Weights of a small transformer language model: 16 layers, 15706 steps.
MLP neurons of a small language model. Each row is named by its layer, matrix (gate and up: input weights) and neuron, and shows model dimensions 32-287. Each number is 128 + 32 x the weight over its row's rms, rounded and kept within 0 to 255. Numbers have three digits each. A neuron's up and down rows have the sign that makes its largest values positive.
After each neuron's rows, "fires in" lists the words (lower case) most often at its 100 highest values on Wikipedia text that the model never trained on. A number after a token or word is its count.

L5.gate392:110137126165154106126130024134113197069127132149070147145149118136138079122118159092094105098116144109117192140154113135123125120122180104150099133056130093218107121139107097094116133110127072117067118062137151129090097111154113179136124092173129114119102132171141121110085138162155090116112176098128062140098097096111149085163117105141117158118143098119098150144115178142093114123123121141152208127181100108121172100155123069169089137135128154129117073113169134143108064120067070198128128172138141102129107164162114130168163148143162089113083059075085067123191132212132147138187096163131142149095204074090135086170147187180093131183054084083127083116136163144181131187132111135096153110111076149095127125127146138160138078138130142156180116140120126161109128172139131
L5.up392:073169101181160094141180105148102197141073178203121091116130130145093161152111161180117064140115140135109122133112119169085110177141145108136137132128175129168115111162105130164130136122161150147134066069141174145170123129147075071145198073161099115167090112124094185085154141129204098089117160140190136177133135165132138120178155139121181094128151173157127210090112098135089104147133157152140148198073134103114102175150104119087094136166121198068121128116084129138110114056107160109110165156178150138095137131154171173138149124135105133116161186106162121128158099123109167131069093122162123161138096151111056056087220130113109153056096102137180106187072067106124091124089141105119183112124142165101174120111130171134121134124197146107143093134095127138112166116118176
fires in: "the" 68, "case" 6, "this" 5, "little" 4, "a" 4

L13.gate707:130147175104108143142100112124147111120120109197103118116110140105108154172067141142142150168050116101092205148167142124124136107138174097162103061101122157131135161132123182127172129090118050136185075121141169124078099092099097118188133135131137119087119150104186148098159139123106170133152162157095114089102094132109126142072190140137160111147099152063117082098107150103082158109144149113085106154134107131154051118155107149191132181124115164168168143128096178072193115071111116143129059116124119114152135150113086045177145105059144136115142129170075159169083137110120145124127124129135091102147102063113159142114129144127109143182183116122053138082147089139123141117102068100178142137073121175149143166122084090127154150149107173172110128133048087073127048105113132
L13.up707:164196175140094170157101109132160107152134166164073090169104133154136142121133126159160135131128176116147143173168120073184143128099166135155058123172145155170166135101124176128105158122101061117173069171141142128098128200136117185141123114146148125140106138116080176102153132151105098088194152138086151084117151176113155122091068114092198161142167123126191101083056155090118114139129152163157083144152155111112096133079163138087120140144103165097144150132086122173122120093147141097084108128113132114126090159085119088146157176073149167075119132134133146166092126129108085156171113163154138200128060098105138113142126101156129103196142176147121092047080162138106123090110096090150122120100097093163081094155123094110101107120116130140121184124087116131076123095113103
fires in: "s" 21, "to" 13, "and" 11, "the" 7, "in" 5

L9.gate455:093117105177163123131190102149117185148059092101142092130121113153137108119118155173147124140150147104134169138086158145170142161109181084158110125101188085189119093139144148135094168112144100142149112073148118127171085116150112140160170109144124128165144114120196152115152106125182098111080113099157132149096068181059142130054146099144129140136154138116089105113140141142139057147188151105127173119095134118139179138112155105112116172146071161124153124106174136111152144095110129117136106137174151150151081174181132118198169093095181096133088069129145037092126178174094106153164107113124117138123111160124143129097117101089114127114068113067129134141075153147100146151084090111173159165062103148158141100084148119141107144161140154102118110125078152189139157109099160
L9.up455:101101153190198139123190144117153142173147103087095120174178178118119124120156133139142140078063125154141111148103149163160131122073090179105149099144185155104108137169134104074123085134157096127142126113143119126144127131156093163159164164125123054078138136127143189125166169184156124115137133120150188075045147185123096108119159140067140124167155149172108106198123163098128135125104124106069126096125104077096095183127110182104107119119116161127105075129189097146123113163191079207143110147105126106085076076107097142129099075125117068120135106155129112108147162129088173115162151119150095116125125112128239084152122134088152106081033195117123052117148127152097069121149163107158094119103128109121063100089132130133133210120129145155140075092127106122189114119107080
fires in: "the" 84

L9.gate637:167115107119169117133133116109100108146101172116136113138087104094185113178111128081120178152081155135109163133107111132143176103149059118099106090137084169104132104137164136221141071146116123111139142090161072136089125131121150107088156117111204170074132140153130100153128164138149132107102099089153096165148073136134096125169129083110120144121135053150094146144153155143185112134041130162161152108116133132118170114129100145146136096161093118101074089080103095142138105112114110066143139125100176128063159125120132093096117085108114093146113102071162171094139175116116106172136128124141126100059117179135137160126125193116162149173078126138142078165099188175092138073149126153192138083130135142124136163094116094107129185151095142099185047114134128109137113145156136
L9.up637:116125107064135096166080148140114075094153141115125186078118056100119142172106134110101158122128115122177105180151085081198101112080151105119119054128051100166128123130148105145149053234124185094131126114080108123039128097127135085127133142143113122119076153113169136132212120101151155096131107084123095088111121128102122135109151111173136153186170064141113169106163124079128122159122094104141179112156083100120136160149166139144147134189119097082125122087160106139121165131165109130170207126153134136139093119084125100129076103172135115173112168112124156110188127163083084108176145147094152104093084167135161157124144117094132167129148054172193157109143146155088171125098116116126182145109165104183134161095130121120084161099147081125160009176104157155151112151124119
fires in: "of" 36, "the" 9, "for" 5, "a" 5, "his" 4

L3.gate240:104114196177170103100110119168153159066114118166107156149150170097135145191149177161103162114093178123063129103116166146161115145103138146120076114094136127129139137177098111183156119104150145095065136063137176100124105143154081143168124132101107047101146125095131159197111154171124071114088168076088054121133140134129218154120146111175110123089092094169112151126102182165094127121121102121147108095084147093168152116156147094137099107159088105069104093120134120158177136111129131151159114191108124119108155142161124148119077086138191096137097073105162097104198145170142113117162151138091062164126124150117121066170144211124118160107047057107116122165143137172107140151126109146136182068106128116094113121144158129097091132124146137099115078153129136152153151124184168
L3.up240:035086097172173090129118090161124144153121144121104133134119131136097114109195182107094056196123188154051152120081118188171058157124146157073085140106182119138122130146126151121077139161133128118111087069129186068154103105140129138160133092131167077085141095122135214122149185132144085089096121102191106111139174152160128126102207146128139144119142159090082178109142174176157115108101123092118168125063163140135136150160129098128131141134104123140099086139110106200115141135143122166157148149144077129103153100146131099121130144165141115116168115134074128074201138200111176122174162153151168152123057123088120050110160128125082124092112152067122118141099082128084139155112123109114112131109126076108112114081162136076079106167180127093174113118079146134145100168142133
fires in: "the" 59, "sitting" 5, "target" 5

L2.gate448:122113214144181133102123172095091144107131169073133111099106147082111098143165082094158095141099155143087124121082088180142107117102156193070039095165134071118137209181142096106143113152098116089147126163159121144121130145168132100190096160133146121152106154133120142104111096136116113140130185120135086121115127162129172149155078200109105126100078149126141073161108162088109184123206101126153138111111103119167161146098119099168131147117136177113141163082162123106155142121154167173127143128174106096113111117097129095082128109121130164154137132123154095125143165128121101117141104159133096158137081115142161107116142181115132123136089164137114145149084198115154114126169074141129144031110146056137112167132111140092165147208131123120146133054146143092159160111143089
L2.up448:165138110132130144146155137108141151185161124076154102105091187084111124131140116142189080172180116132097117149108096118130099111142123142047165099238112142137172173159172106119152181111116139125108155214135136164164142100132139116154102197147118077151126152126139112084138134090139147139184142147130152131104147104112133136170097156148152139129130131162144128119095182103165211090197164138159186112117065203126112157097195153131118145113171166142116191075108128129102156127188149129141109147195158095089102112130057160047135123050136202124145141128148125146152108087154070122134113129118124157134084132158126130137170217136151085097114202097139118112121143113140101095165156162133152089119181148144147127105091166129101128126145123170139163103142116124109148098065056
fires in: "the" 57, "that" 13, "where" 10, "whose" 7, "which" 6

L9.gate420:135150116144122138114113086086120125093074146107148099098139115107073136125115077127160130106147121127176128117180116110147093200145112114166085110113159100127088087161169119127121126107185167094095141126129083116110136141112110159096114110124177119098111103162093064088132147130146160072173146060177137193159153102101146109130104115114106143091145108119138151079185168101188116122108147083170148103171145132149167084090094106127122097207085143078119158159158144124138136138083166117168122072111084160122188170123122175140166087174146137175067229161190112144168198115131081105103106183201139140136084174152113089170119102143144134121090105174131100117099115085121099105180119133171145148111152085118152172107124109123103161116144134047120145119079109115070162168152135
L9.up420:091110089171103143188139142189131151124110136144135105145172196165152141125119156148146118141135173149104125152095126204123098141063133117156115126083208122134110117107113132137157110085109150062064091161143111132118127137184114163163149131159142176095164148139136087135157104120135131120114158085179120106082132129106126153132128139217117145191114139129136100139127186101128151126080188060115145112128122037190132111120163131121127112169139077125089097117143124144119140162089091151117159118118134175117101120074106121153094076163102136158103117124120111144117155138064104068153127164124104127060105112136122140126118201172168147094118153101135126139072144131116124080130131128145103155101149135125187175100126130174135120105146111150123074131113208137083087078156062
fires in: "the" 28, "of" 26, "from" 15, "his" 7

L3.gate54:114122140102127131097109169125142077125084185145147143195137149136168111209144110121159080125132141098124165135135137108156096115142081112127157129131117172163139115146149137142158097111153127127139162161125141167134099123142203155147099119106158151102133113117123111117119178085113088128146097098132137113121185099101098113136090157131127146153135114091125198150109109121165167108117057124114198109088038155132113142163104166130129132121124104144170082079099087139133060101159093136051130129108183116132136141108137076038154145137106134137129188029090133150131123129148073131120135118091121070115097145131078206109098115114191122135079097160122130130188149111190210170131132115164141093117199137106135092100122159168124135203068097179140064093103081094159139204123133
L3.up54:100178116105164090139130110138123139066106089085084099089101046107133158077153118154144149104124101155132172109124096166080096091054154082181082124103145102120129127132106103121091083141128143143127158080105126127165112128111104108168216176190136123154090159108119062108119108141124144185174146114190107110142168080154151183135140091126204066112151102188161170124206122122153178168150094103100098139185131128132112059149140119119124166051138102115136124166083135105085192126065142136108137080167125135085131131096138094125090125104079109128131130138170101153148151123106111158147142090086083090080158136122170103174137117116057106096188173099116129165164092146116124100143120155080115122103152159129107127114145110108119142134184141125084091122111108156139020060178081
fires in: "his" 30, "the" 11, "her" 8, "your" 7, "take" 6, "a" 5

L4.gate614:086146158099097228101136148079158161089101129082087153103143117040164089124118120119155184109082116133135153115130062130153108111081082140102114106172130103126141129124100096102135117137123132157111097080113140123136114142160145145153110150165157162097127110104161118105096150147129079078091116091175145032122160115168151093108156181088143116120112136174078125111134134082100150089139141129186092016121101112146156101108106143148131167105125112093164087178134119116112116125104147097072095113166108079122139063148095098061122134120032154125105078142170124128134131118108081080172076119049146118150130131121133180174124091137144129145149124173093079100135147126112139127147160149175162210151123141082185167105108177154125165151119089150120123083079134231137149188071186
L4.up614:099140145080140210093135130111151160151089058112100137085103162121102169123145151128140146137077148105108151156116102121156151074067143079130110145132156128123127116129159071103114139145065078111112060146196174125165090123123131147178117141162123132073141110066127111153059169179158084138095121122125162096078049100125120107128129128153170133107063134154127094125130155047119099085102081105201115159156104078147177095120180126153154164117130131122172070102139205131107147094135127115115106103183123145099134084149152094076119150166109229166140111124151132092102074119083065172179146156110152122137166166114154116084147104113132128176134144110123114101097187147123174110117110193084132148102123112089130111191172146170121163120067155096138107143096106191117150197142188
fires in: "one" 50, "each" 22, "single" 8, "ahead" 4

L6.gate84:211117099114136152128132063190144107104159172117117099096165141153159160113123105170126099120169111064121131141151106132159159167095139105121102133095163199121072116118198148149133167153095140085072157122163139083086088092098109152083186137056155141140140167131099159156107083165137088094075125114119175128107155130120119075089076040133139183134132139160183227142155178103105101160104168081140147143093120142136171141144147123095162134104157130048140115179089105108098152191128126120116133141115184146084114127160132154119114149108107155150154196128156165135126142101095141098122093096105112133062161182062129095099097187172106191139163143144095110125086113157152109096162147101113132079125143097104138154113181146082124109107119121190063080148171133055128166182122125
L6.up84:117097119182148126143172102124100160195173153173166092115162071155109106098189126103185091121136128123148070153077119115129112118156167107128096107176120198178132113150086084120142148144080157166172104112117160116078197157156133101145121143097092133149118095144119156098102125076087081078147184125081195151045175100153150121117120116053123067039094132126149142128113118094187143101167121154109113150134104138139135131108141123129130141102130075118152163139103095138114172144135180123130143155122152145115155110103135131107133100145176167086095096082133094136161141122173139125170159125147121166111081156100182088080164033146192120172087131174145089173174100132087119171064153133162142137081076093098128127151101135107143065123137146068077117181164132159150193148100161
fires in: "on" 55, "tianmu" 5, "of" 4

L9.gate83:087086150177103148138105197163164097109156085142145086117121184094183144133125109158057140143114126122171196190115144124117175207121168119112151168107149136145095109066074107142149105109118068127119140100062088141140161070112119129103100122111132100153161158154110085086087132144113060158078108094137122134127148145138079094167111056193132187163135131183181140188193163121121087115140159119161137110111150096130158080096160160114124118147140127155144089144169142140131063087110049148124144119155146173143139142144130167132131120117194153167185144202178133110133111119068202102176121160194132117049136149117112151089114184174085093060166150108129162094106103135103168092125156122111079115101139114061143132127161156119151119157129130100124130109142062196130114183135133
L9.up83:147163166080164142157115157106147212139142130125129164098149175089138072083135093101097106072036129086154153175155147138118094117139143133089118143119153078132143139079197127130102137092138134119167143170067113162168138103118127107080126094118124087068122079062099150142149169183105043115081147151164131170094151127137132161150149134135096171142152144171092141151164099135139152061105052130096130160103193103157058135114080155126089121127124144163142121054174111121120132160110061164127113095116139142080131119131096105213058106128172140135184161155102197069111071129102184109159130101133135093108129135121136157112091147151111067170112170136144122079151120111141187076114122172132113147168161155103110149170164144068179136105130135124123093105110076125141180135097141
fires in: "the" 34, "after" 7, "a" 5, "an" 4

L9.gate495:117145207153171147104088136123119086075064125154148118110195128090223137100096082131166179103147159180115192104088079112089129099144111146106073110125165107172132144112136133148112109151109113137145150108139155167101110108115155140100099109178171170128133100169155122111192096119061153135160112122154055088217137165151139174177121112151178112138139111094092098157118113134205162065069165072130145175138107142118177088124110109148129137098182171106163167116118161136185117133122097065120160114085094080129136159096093151120096015151117090194107126138096123117181127169128098144074132116133146111092151150136207102140105168125103114120162132070111120166119149091106119119190152092128138150111139140116083151181144056163133105120080136160133140092113087131121118091160126
L9.up495:061141169147101198187089132124123129064047119141123133074098105121202127143121108121110147146177085233115152164132106131100125137155168155185103102123133130168131179139126116123107105145160124165143161119150156163070120123156170118131164109214127153173113139089145097128172125108133117105187110126161088091130116140157123105148123139193153075129162043108089127096157107147109110089129198075137183238156153086165121096139095144170139123125147156076159127106089120113165079103125079113160134106120112076130102141071089103116099117150121126184143053135122160104162140155098115148139120163163166160094116092097146140115073115098086131101132075115087145118135167154056180128154120104094122128132084132129104191105145160119140113161142090101183099132106070180110123102138065
fires in: "the" 15, "a" 14, "appointed" 8, "elected" 8, "to" 8, "as" 8

L3.gate440:199109120117159205128150151094181121093147139115190150197100138100139074133118126123085159169112114054127116139134147093172147105086129140088198149089145088131136088183106120154087076129093139126143142128144106165115183114125164100081159171117132109096087099129209136074103078140113147185122151101165098150136112136130136159115147110087083153183126105097194128216158141154080173136099143105174141121176175139151090067127165140127143101140185191167092148201116176108077085121103103145115152162154117086151145139167084068120090166160137137185113128109129120092120099169113183186137125167146098110110116095090151082161139133175152147089103122121168129137126133048111147135142123152098086102116175185146186112131093141166086140121129118074144159134153163152026116138159153
L3.up440:107122176139168170090165157103150132112147160138148161170114182128125124126093149196108148144138102057149128127088145113187153149119129155064180127085098114118128117188151148142108137116132109086108113165120138108134116195108152143110121149115117101084117094117185103126116107137118147198176136085153163172059085198057131116187147077129135107143118146128190094154170128179104142075093163115214135133194158093103090076085129104095154116095176183120112211158159176090097098126124105107132150160086145094106121091153141111133110204146152199143089144151132173106094076153151132199100124150145074117079150095107160110166123153160125175101124120123117139155103151059109178164126112154096107091178140159146183136165109139142073151076129094115125169182147148126045077143112166
fires in: "often" 16, "primarily" 11, "particularly" 8, "usually" 7, "mainly" 6, "especially" 6

L2.gate49:079148186130134119074124115155176160066160155165140194121176185082144115116123156134145195112109145118133078108141167067122191122106138137104062206144096192122160125124137133112138103189113077105096129178125152149113137082192182180206172126129092171168124074159113103143158144174107141133145088120093118128098097104157148104198106075080161136170129154196129133072089174126152228144154149092202113162088109173084215128140102113130136146118096157141110138123134100141115161154078166123148085159112127108133173143081169141130115122117164089131092148096146120133115162063180152118146133171122128083152107149093165080182149131106166147096136116139089115134108180156113133110130087118145192169058134151126146112105106156153099155103149163142127137101077080122133107149130215
L2.up49:080165189124123163063164084152131098097156179138137140117187199081165154114142126100154151054118129141173109167107146076129171162138172124100104164127069140096106151098125145143122088176110128077118185210135068172131143112163158166185161141136053180089173061143114067125099098160113106140131110133095086149125083126092165111233118115104159130156150154158132120061108165086153171116144126087165103158116134164105159118068090063150164137107142164127098099122154063119158118132124136132175068127151126084089125136134178142127157156097121114183061142135151115153156152108198109145137181161152116119127095149109156088168118139094120138167129120157126099128132170090107149085131142146145212134117129122147112105102062127186138177130131124116097116144127067084136090185150123
fires in: "is" 60, "are" 26

L4.gate10:137140122164113144100058079111182145123118192127098167110142135134107117092143071130174175092115090075121094082094167121130165147092068140117094147157147115184134120175071156106096172146127090142154167189144124087149146141104154145142090133069067092118159130106109098131100131109101109065130129072111134116121138093066165106117123114123060108117166138121137028116168131099066127126162157153185112116144158151154077107099089129087141173098137166100127125113123117112064106135135165200157127121085074098121164063092145139126134143107174118115110147132177095078123087078162164113081127146119090105130068110180171107183151075123118176165151069158084139165088197125119126136169121088106071098160160178133116165131101112125115120067167118068107154127104110155188124135107203
L4.up10:174131130131140137133116099016214114096155146079164107135102085110172125134131100104165191088101138089141122124135169152139123043097119107107104173109100135112160123130109112109162152115151138130169135194128148138154084119179128082099155155148093084117127109131125123125100077103098187122070174106125088132177117113142126104100109086163130180193098114109101157115141170118126128105124181163157131124109140188111055100181130139128122134098108179129100158143140116109182137150138169088150076124142130097150176183117114100109113133116116150119124138171109112114111062153137176093043149101133103117137177115107141097195138170101091170151158080120107142153088155047072103085114130195129118140125103108088158113140149089122083104160065127085127151103162179101087154119099196
fires in: "as" 29, "including" 20, "also" 9, "especially" 6, "particularly" 5, "except" 5

L10.gate272:122125137085129092155167137149108113163127158145102175169136118148074074170160109158157144171103101148146114130134131162106102104147184081098070169148073160204164142108152116098112119137125097115101118136124123065151153150099128067114125123118175123173152122175084099079138123065065092111178116115142113125052169137121162096139111115114169186121127127124144166142080154075113147152094140086143078130140178173100170083119156139106127106098117130149116172117159134136172097090122135068112176106111083090102132109145120114081157165088100079155140108143149080106148182130153132109130100095068062193126146101164138069146119146177175096186173143203115105132087092123119142133094168108120170126133129070164141096164098114120157094138107081149058122076191144153111096106123131
L10.up272:095128122107132133187164152129099088169159196144100117216155141171113063166188138115115126144127095092104104114111163132144132158112189055113086150139104162164170111123171131117072088081113112118144108157098119062191167137093075087116158123154132152145149105179069116100090100156114108104132122166154147083089183123138155120162108087129168157123084104111126154139036189081142139109127150133145064078100155192085138140139142124106136096101129168171116157144161124114154124080178083145048158110146167133119149116118134095134136139093110082142157103141139092090114162109166111118107132091106071113054133120205142092141111109145196123166179142192152143166139095105123198158102161135116189123119137120187145106140099122109149129146119123146065107093151162158161106099145139
fires in: "and" 38, "the" 22, "of" 9, "with" 4

L13.gate294:141108198132138144109098137093140118105157115098104143117138165080154129166119125101154166092111141146165209154094146211075142104063128153122155130156136158077154149076154136131112121079128150058137169132161128095112075084128086105090148131087100197112153105110155158162127107131114163166129114134159102095113064185119132120169146104110133113169152134128129181128109104164110167160114144203119136120201155150114168103120152081117133139155107115074183112080154103091085133103112038148103112077073145108130119142090144145133110139120113159167179107125113124122151140165114100121197127125145109151096092131159153180101115160136148104128165176142152068137120161143151170138176130141155141062126195157131148142083188103138117137105089146210152032063144108026116124214128129
L13.up294:106155167082099150128085195096111140124108079050170104140103138080162108163147097112121227116113196085164157188141081130133097128137121098139160064096203189169097132055130117132128124142122135179115080109152118119085166141188164084111194150168083156171122114119159125106125055150116144165206134141228105081163151115126185191123132168184121075108131098148170153073151160117121131136107113107096105115155121104107124144114152074162113078099125191069107117165085120153142087151098069076134097128129097076079102134110090191183076108129108115167104148135124173150143125143097173120154162146139081107131126167133087140116143139115147119132149140106115155135112155101101151186151137144123161147151162137148059095103053071205179152142120091153167104127101124146118097107133116
fires in: "the" 35, "in" 15, "a" 6, "with" 4, "s" 4

L13.gate327:089123156171100121086174102161088187166128095142063127150180149118120153143110139161158174167145117088188204120168036109147138134140170164133080123126120126146185124150102171133188165148136064158142139120165165091178152191155142140197143056124105121140121140120144089041103123115088129092151113121151118117080118184126135146154123136055148091111126134113130127154166092167076134087120167116126092124081129207124164141153110120161177062087094167114118121089135130158180103170186105208069123104109211166135111145139133146179083152135149097205125099154137121131120151158137104129167098079147119141099107146114120111140104125090129130145147088156097141137178124147100132129129048150178097132132158106155121105129128098142161162046121110125104098103088083146143107078096107
L13.up327:180110104171090102098154160123102105117104092150087123122124161139175132216136097146115235101122121148159057162146102084111134146157128165130112069122132140193170181077071113138124135138056095140163133125140115085068094143096195127152105084112131138094118085151171084087153073089110139139145104125106101066137131144142180112161135133117187088137171164068125139152153131160075103121129114152130157090167133117159127138129157165187116124184128147086142115118154131127111177152120109139131181111106116084170092113143111150161133129097138123179118115143131115169138135113109119174140112114107116166121101124125139137102138144099077116100112130094096108094147164174087133077136082177100093168158131111096116168172083103099146119060103109127082122141180150170108114139119115
fires in: "and" 85

L2.gate606:099129196038100182100175155126119131128157163140137087121131130155127105063134204144136116110119181127164066146070123111182087153144107140151150108150111136141105047175142124128092143141153131088113131123116188116175184175121176157140118102073121107123130122176140119081089143117106073163141109110177135151126086154090183127150112117124031132123143136116130152129128185168119131145090128136191097126178134066140080094050150128168140106156191121195104124177161126103105165129107107139066127123086112116124074089163104088110135138116169167155089159098137180145111167154127123172119133063188124120149111115166169123084118145176164128107112106150147168143121142110116159179153111141116126122179154159140120085120105216170041103137083110097068142126153128115076112118158198
L2.up606:139137134142092188114143133135132154153163143150136093123099134120178115141112123141128098128077142108166145141060125069193140108079060097124173099134158113138127062131151151102136132076132114104130106113124133130116184133121141145091160143106126124085140111117184136080068115083180099130062127125159103100157152178126093121130143095104135163133147146090125117155153183156096173137111110144143115119161145120073110135067124108110136073189190173155100180187099178111091105127165126147060114193183134077120146111165117088159092141144137104125079153133072110121140127095134164180089137128125118095142098076125140122151137104204141150110135144160113157148152135153145154125132039139086125192145120142132110072135077122181159078097142114076068134129198082125130128088128112
fires in: "also" 26, "often" 16, "usually" 6, "frequently" 5

L3.gate420:137055157101078110106114140168169132199121107139133119167117100132134163141099160178094107155156159092166114125130116176142082118134138155087097077148136178135206168127111141130116155090127154184098189041109139097153129161150140124170223077157157119126124144102144052085150106160146073108119130118156177120094192156089144144141199160182118146090125105138108166147131165153099146172124116120153127159128107089135074107125151166151105142164125149097164089131114182111124154123096137128134033106176142080102062142188120139134155167110201184119082123143156130118103032129083130108147085104119173129171090097142124116131126125052106082096115131148142086136147108133163122155100138125112163099124091109085105196099096199134109122120185106139113167124118160074132135092095162
L3.up420:122049192063135087072123153157149120165143143124105129152098141169133139150073159124032133180146162099136183124183155151161124087112120090087099112127154132148192185122103088114116096134093140142079167088141086135162131120148177105117169130188135103137108099095161061114118100119148084138142179109127138145113189170085137147183206158137115135114169093171124141146161179133114136168133095110146138157118135080149138094101114165208092127122137158067157086110123148076133127140125102180142042115119108131102095118129091095139094108159140114137077065128128055117149065096087110104093071147105125123151107074069129077150148177113107115111106098126175101131150141170134138157056140123138096112101153096062135147047118150122132132144180091153123135145128116056140059099096099
fires in: "the" 98

L5.gate429:127133184107140125141115118120165148141130116130140125120155143126058136107185102093116118078098106150098045089123159173124138113155133108064138150153122100163153156098123115093140167159062114121128094148137185179202172094102104091074081131149160068142112120160105102140132158139122071123126137169105138158093174117164216089134169155128112145139171090157176107152098182095141119124103150111122132121092127100160114176126168127097127171144116131105189146176155164113091140138115144151113158169090089150153131090121111087133131130163127170094070106119176098106146178137094087099123141146086116120199184085157111117094142109145119180124130169150093138170125136126124089134129175095076108150115093093110130167185078151102131096136157171093099094132160158192092142118118086
L5.up429:161133117102122118114104116108112152169190067104134093104126150126109133064153084152139015138097099151104118107134147098128131130158153128039086167108083070133137115177143128130125173082110118102098121062091142181155106165053092076116133151134222065153127126204154083100079195125122125152108176123143151114053125090144149133092114093129182086143162129082117160134100152179105111116175122137147170129102058140119190116155138166073097183128175144091205163130176168050135120146129120167076137122140115098133111086166128145117138166172104149109124112191133098120166133133110055132134118118142121105148139104100072119085151176143148148142114179100138103119088150146124113129170158129139177138140098084130092128123102198129160107165107113143133066149153109141171086098131093
fires in: "when" 30, "which" 18, "where" 8, "as" 7, "what" 6

L4.gate283:158124197137120175182164079121145172141128162180161107070157176161114172155142169184139105123108169117110057126147089116157111142130133100168181091181153149112133137165129193164166185134136109103087125144108179162106177192079158145151115099142109105100105099128145074116071079169106145153130184162095158186088149172086183129111148119137101163102091085146159097119140185096181106108143204141166098163137060120059172140153098124146155107131159110105135113172089143172136118120137100134125101105150123186124112105144139105138148157137136130102122121141106081142098080140158150144066175143184095131121098119069183126135101186129171079109122126147119117135135120131199162050110096111118139108083077156148121073185131167156134134163126147069093164161158160157042133143160150
L4.up283:177161170110140149132114086103127155128126175154126118075212132098083181134127138125147102108111152126101023113163111090189124124104123131169198070149182108128097147178125183180148174176099109121131183145143120160124170131103163159136131113171135087121078093150174088115123146173123141169136187129097184155148119145099204123094131167126091135126109115156153123152175214103117135094127164131164119153189111107048160139114093131146157163108159127121156051133104086143156135147178084158140128110112149142107104117158127147119123189134096130141084135127100094110118071082167065132087144136157127113094090104106130158130066163148119078111144119163131148090155157175135192085140130122082134111109132209133122071154151100093138126186143148094086154199105135112093094179127185
fires in: "not" 20, "are" 11, "is" 5, "still" 5, "always" 5, "except" 4

L9.gate572:170144112136168177105142140139130099108130125143111133131105096080197157166129138201128110152108112073193145143153093129149131200124113179114134172138156208125131141148121154166190136136124110132120106055158124074123135105145161146107125129063128139097132127094110140148111099125149110145105103094142114156214109175111116150201109077148115162094115080129143186112141159091139144124053127162053130116104148142169188111095185153119153107124107089102140091134159155157175148156103124114081153078091150152121117091164156181099129165101133156159099117138216100117131132144095124101119096154125061139123130159163106177122166151182126147058169064152121129141152079065079165146122120112229145055150139057179100122067126165101165096127129118171052116138117122113079156172139100
L9.up572:106104129113143149136151118108127113096163116099086174153149094144171135170184118083160099126128165141162067106147120124100134128142075105026107104099139136148134127107183171120181113097123159186091093089123144123080162145126178087179137128132116139119062198101183096143130145083100099116159134135119191110118174145152119141082156142140113089125159169115151091121131138074138195132131127180092095095111070115181165107106109160114128128114136137192157112153147167157037175167111103163167156098151092129088186116126084124132164115101127080127127133083106112146130089101109162143185138190057125128162105176119146142142110089118152073152136126167120139126075122134120146148128136171168092119074101087111170160150152129102201136165158156186081063192170131145112090065153096
fires in: "the" 16, "of" 12, "de" 11, "al" 11

L7.gate785:167099135120125203169115132132160149055085126113134105146148150146083117140200159123101078177179134088056118175167067101202145131096143117059156110111054116111072108146084134100138129156165137071139132155134150107108162074174091049129154128091160091083141171130138136175110105137137067129089167117174154089105158086125109098138102144187142137150095113145173151161150169102115067138137115134136105112108087103157161131133160136110126096101162119135139129126161176085064126139153129100144137106136137157095129127128143131105105143123079140136136099134131076146074049179180092130130153114123032169131158116135096089197124138114126105154133123144094082118115115148099140097114147160081172176122118115150109148082092139185158145115027133086106147092149074158143085151152096
L7.up785:101099149105092172147101076126079114118045135076196082161108148120092108140154132078138092082109105121168091118167161121169111095156183075116123153104130066104111097116092106151158136148090130073199124137116209130105125129109194118107074166168119134077126122075113133111062154071162119096094139096147095087072103102138107118187108144093130146166056154142097125125173192098067061099122126154160164142079109141220128107163108114070131118120147137137112138128107115157102135172154104092134171132172109146097136129119122171155145156148081159147150116139104048160121093178126138156071109107150144145165140155151141164135114120161087160087118100123151101147134133104127100183131127122105145172141160115085139136153115124176160155117114131071130183131113105207140137101156135
fires in: "one" 36, "each" 14, "any" 7, "every" 4, "a" 4

L2.gate218:078090163192116146126137114093164109148129194121110150127186138117095068136094147103129199144135132051128096141058133150170165074165170126078130118121155132091150136151105134076115125144106132129159157169122052125134131108090134098115128153083058091111124114132175105133059180137088166160136164084142132122151097103160162108098128165098103140165126127106145111095121174113147107120151128137131127121103118097126127163096127104049175101117145173066122149135121115135114104157148160168165143146151138125164168122119146111204121140140159126118125101103170119108089089147078115112100124115153070151149074126150191097199096181047133197110117106108107076094112172103082122103136112112138104100211206118116173188120142123155067091141159075096063189094108143128063148141097187
L2.up218:097067108186115145140154106048151126141123172113140120096175117115125084127086128112165177140112172029125125121098158138134197101178136143100130133107185169107140096151102164076132163110127163121164171176159080098126107125079155083149145123062053102141153071107162100136082151118145172165096187122108119094166143136138094144137159105119161107146110113105159137125116166136135157130142078114121153157093152163132115151142066091043182159111124156073147198135129114121136121153169156130183177106142148062161130140136121115170122128176106163135137124139149109134106092101111112112101088135130087168100076155095177102159086191048152167134103123141107119141071127120119116138115157153172104111187120140069160165162132108163057123106074079113084171079132118121065180116108186
fires in: "including" 34, "as" 19, "the" 11, "include" 9, "of" 7, "includes" 6